python train.py --num_hidden_layers=10 --hidden_size=576 --num_attention_heads=6 --num_key_value_heads=6 --head_dim=96 --intermediate_size=2304 --vocab_size=16384 --hidden_act="tanh_gelu" --norm="layernorm" --norm_place="pre" --norm_eps=1e-05 --positions="rope" --rope_theta=10000.0 --rope_fraction=1.0 --qk_norm=false --attn_scale=0.102 --bias="none" --tie_word_embeddings=true --parallel_block=false --init="orth" --init_std_qkv=0.015 --init_std_o=0.00335 --init_std_up=0.015 --init_std_down=0.00335 --optimizer="adamw" --learning_rate=0.000736 --beta1=0.9 --beta2=0.95 --weight_decay=0.26 --lr_head=0.00541 --warmup_steps=329 --schedule="wsd" --decay_fraction=0.838 --decay_shape="linear" --final_lr_fraction=0.02 --batch_tokens=131072 --max_seq_len=1024 --doc_mask=true --train_tokens=968800000 --max_steps=7392 --dataset="wikipedia_en"
MLP neurons of a small language model. Each row is named by its layer, matrix (down: output weights) and neuron, and shows model dimensions 352-415. Each number is 50 + 15 x the weight over its row's rms, rounded and kept within 0 to 99.
After each neuron's rows, "fires before" lists the tokens most often just after its 100 highest values on Wikipedia text that the model never trained on. A number after a token or word is its count.

L2.down2079:44 39 50 50 49 67 46 29 59 59 56 52 53 63 44 57 35 50 35 64 40 93 99 59 89 90 45 67 77 49 57 69 30 65 48 81 49 58 38 55 26 50 44 67 53 47 57 44 46 64 44 37 48 41 43 49 35 43 51 27 49 32 53 51
fires before: "the " 54, "his " 4

L2.down669:37 53 36 52 49 62 51 22 63 46 42 59 39 48 46 37 52 37 46 50 47 32 27 56 61 71 44 43 44 71 63 48 28 32 28 71 35 44 48 52 32 19 53 33 74 24 27 33 51 51 53 43 36 75 61 47 59 81 52 44 53 68 48 73
fires before: "(" 14, "of " 13, "a " 13, "the " 11, "." 8, "an " 4

L2.down1195:50 28 45 99 62 32 63 28 41 56 63 34 66 54 29 67 54 39 67 51 31 61 59 67 41 50 87 57 50 59 45 59 45 63 54 48 49 41 45 37 56 43 37 50 48 89 37 46 29 66 33 43 53 56 35 53 70 76 48 44 53 48 19 44
fires before: "| " 27, "of " 16, "|" 5, ": " 5, "was " 4

L2.down389:37 69 48 59 19 56 38 30 79 37 52 49 27 47 30 65 38 58 49 34 44 34 51 55 65 54 39 51 27 56 62 65 14 90 50 55 56 52 54 47 55 35 45 51 43 58 58 76 30 62 44 20 43 62 76 58 35 78 74 20 40 52 45 46
fires before: "the " 23, "by " 13, "a " 8, "that " 6, "in " 4

L2.down2131:60 44 20 67 83 39 63 24 84 47 51 44 35 56 38 34 66 50 51 61 45 24 46 54 56 45 64 31 66 37 46 34 64 64 48 78 29 55 41 46 52 72 46 61 48 62 48 52 54 66 82 44 23 43 47 34 65 57 42 43 41 36 46 28
fires before: "| " 53

L2.down141:27 63 60 64 61 65 58 61 67 37 51 74 47 36 65 46 54 54 73 40 59 36 48 44 52 48 52 57 75 38 48 66 37 29 45 51 37 46 50 34 54 63 52 69 21 57 41 52 56 60 61 24 36 49 69 23 75 56 39 43 65 42 57 38
fires before: "| " 72, "|" 21

L6.down1423:61 73 58 73 52 58 44 57 66 39 22 60 44 50 45 48 54 58 40 51 50 43 44 67 51 54 40 42 69 38 57 64 39 50 38 64 72 69 58 43 65 66 35 42 55 39 44 48 49 52 58 41 40 71 56 38 60 54 67 46 62 65 07 61
fires before: "| " 37, " " 13, "(" 5

L6.down1813:63 57 40 46 70 71 48 54 54 28 27 42 53 48 47 54 55 53 41 51 52 48 45 63 38 42 37 40 64 49 52 66 51 39 26 53 74 74 46 42 66 65 61 67 52 39 54 34 49 65 54 41 51 65 49 34 33 45 53 25 46 77 24 50
fires before: "| " 45, "; " 9, "(" 4

L2.down866:67 51 74 39 38 52 20 22 44 49 75 60 45 42 39 59 52 75 53 63 35 46 33 66 68 55 44 51 34 51 65 44 26 47 31 48 56 60 56 58 73 28 39 10 36 57 55 39 52 40 73 53 47 54 54 68 36 38 45 45 40 46 63 38
fires before: "| " 73

L6.down1186:61 54 42 45 53 62 57 56 60 51 29 48 43 53 49 48 48 52 43 50 28 44 45 59 40 50 30 59 53 56 50 78 50 45 36 61 69 79 43 40 50 62 41 52 53 46 53 38 61 56 51 38 47 48 54 46 35 55 52 41 50 53 18 50
fires before: "| " 45, "– " 6

L6.down1216:84 26 54 37 52 64 34 53 52 42 25 59 48 48 56 65 41 57 44 61 49 57 56 49 51 08 52 31 78 64 28 68 59 62 49 64 63 54 63 69 50 33 35 56 62 58 50 50 75 35 46 34 59 27 49 55 81 71 36 63 57 73 49 59
fires before: "." 29, ") " 25, "| " 8, "; " 4

L2.down1841:50 63 50 40 49 45 29 58 70 38 44 21 49 59 18 17 56 67 68 75 48 22 53 65 64 09 56 46 44 53 26 44 60 70 37 47 59 16 57 48 72 42 26 40 73 62 42 53 41 54 70 72 27 43 76 68 60 68 74 56 54 58 58 54
fires before: "| " 45, "'" 5, "Sep " 4, "ius " 4

L6.down869:50 27 48 33 69 53 42 28 39 62 06 48 49 78 38 48 60 51 48 41 41 35 57 37 43 68 47 45 56 52 34 40 74 43 23 75 47 52 66 65 55 56 75 25 48 55 37 63 50 52 52 44 49 55 53 35 61 80 53 40 54 60 61 54
fires before: "| " 38, "(" 7, "978" 6, "4" 4

L2.down918:40 08 60 37 35 62 30 59 50 55 43 46 46 36 70 70 59 58 49 39 41 45 48 69 47 70 34 69 44 39 61 79 00 67 30 50 57 51 49 38 57 34 56 50 59 49 75 41 41 47 68 42 36 58 47 52 11 38 52 48 41 42 54 41
fires before: "| " 32, "." 7, "put " 7, "|" 5

L6.down1397:51 59 47 39 49 55 46 40 51 62 20 71 64 19 55 45 27 56 55 70 36 48 51 34 77 43 59 49 63 64 21 77 59 57 47 49 32 65 73 64 48 39 40 50 57 60 43 56 64 57 50 58 51 32 36 39 76 67 45 76 41 77 53 48
fires before: "." 26, ") " 15, "; " 9, "E" 6

L6.down1628:46 35 32 39 48 54 39 54 54 47 47 45 57 64 47 38 32 58 72 58 38 39 62 47 54 61 49 44 52 35 43 05 74 51 49 77 41 60 58 52 40 29 48 64 54 42 56 60 54 42 67 38 38 75 41 55 42 38 46 56 56 50 32 36
fires before: "| " 41, "kg " 16, "|" 8, "in " 6

L6.down2173:62 47 51 13 53 51 46 70 41 50 29 73 54 50 56 67 65 45 57 52 46 40 56 42 66 25 50 35 61 59 56 71 56 50 43 59 52 77 79 50 43 58 41 68 60 42 53 55 34 67 51 66 56 50 39 40 37 46 64 60 55 50 32 42
fires before: "| " 44, "; " 11, "|" 5, ") " 4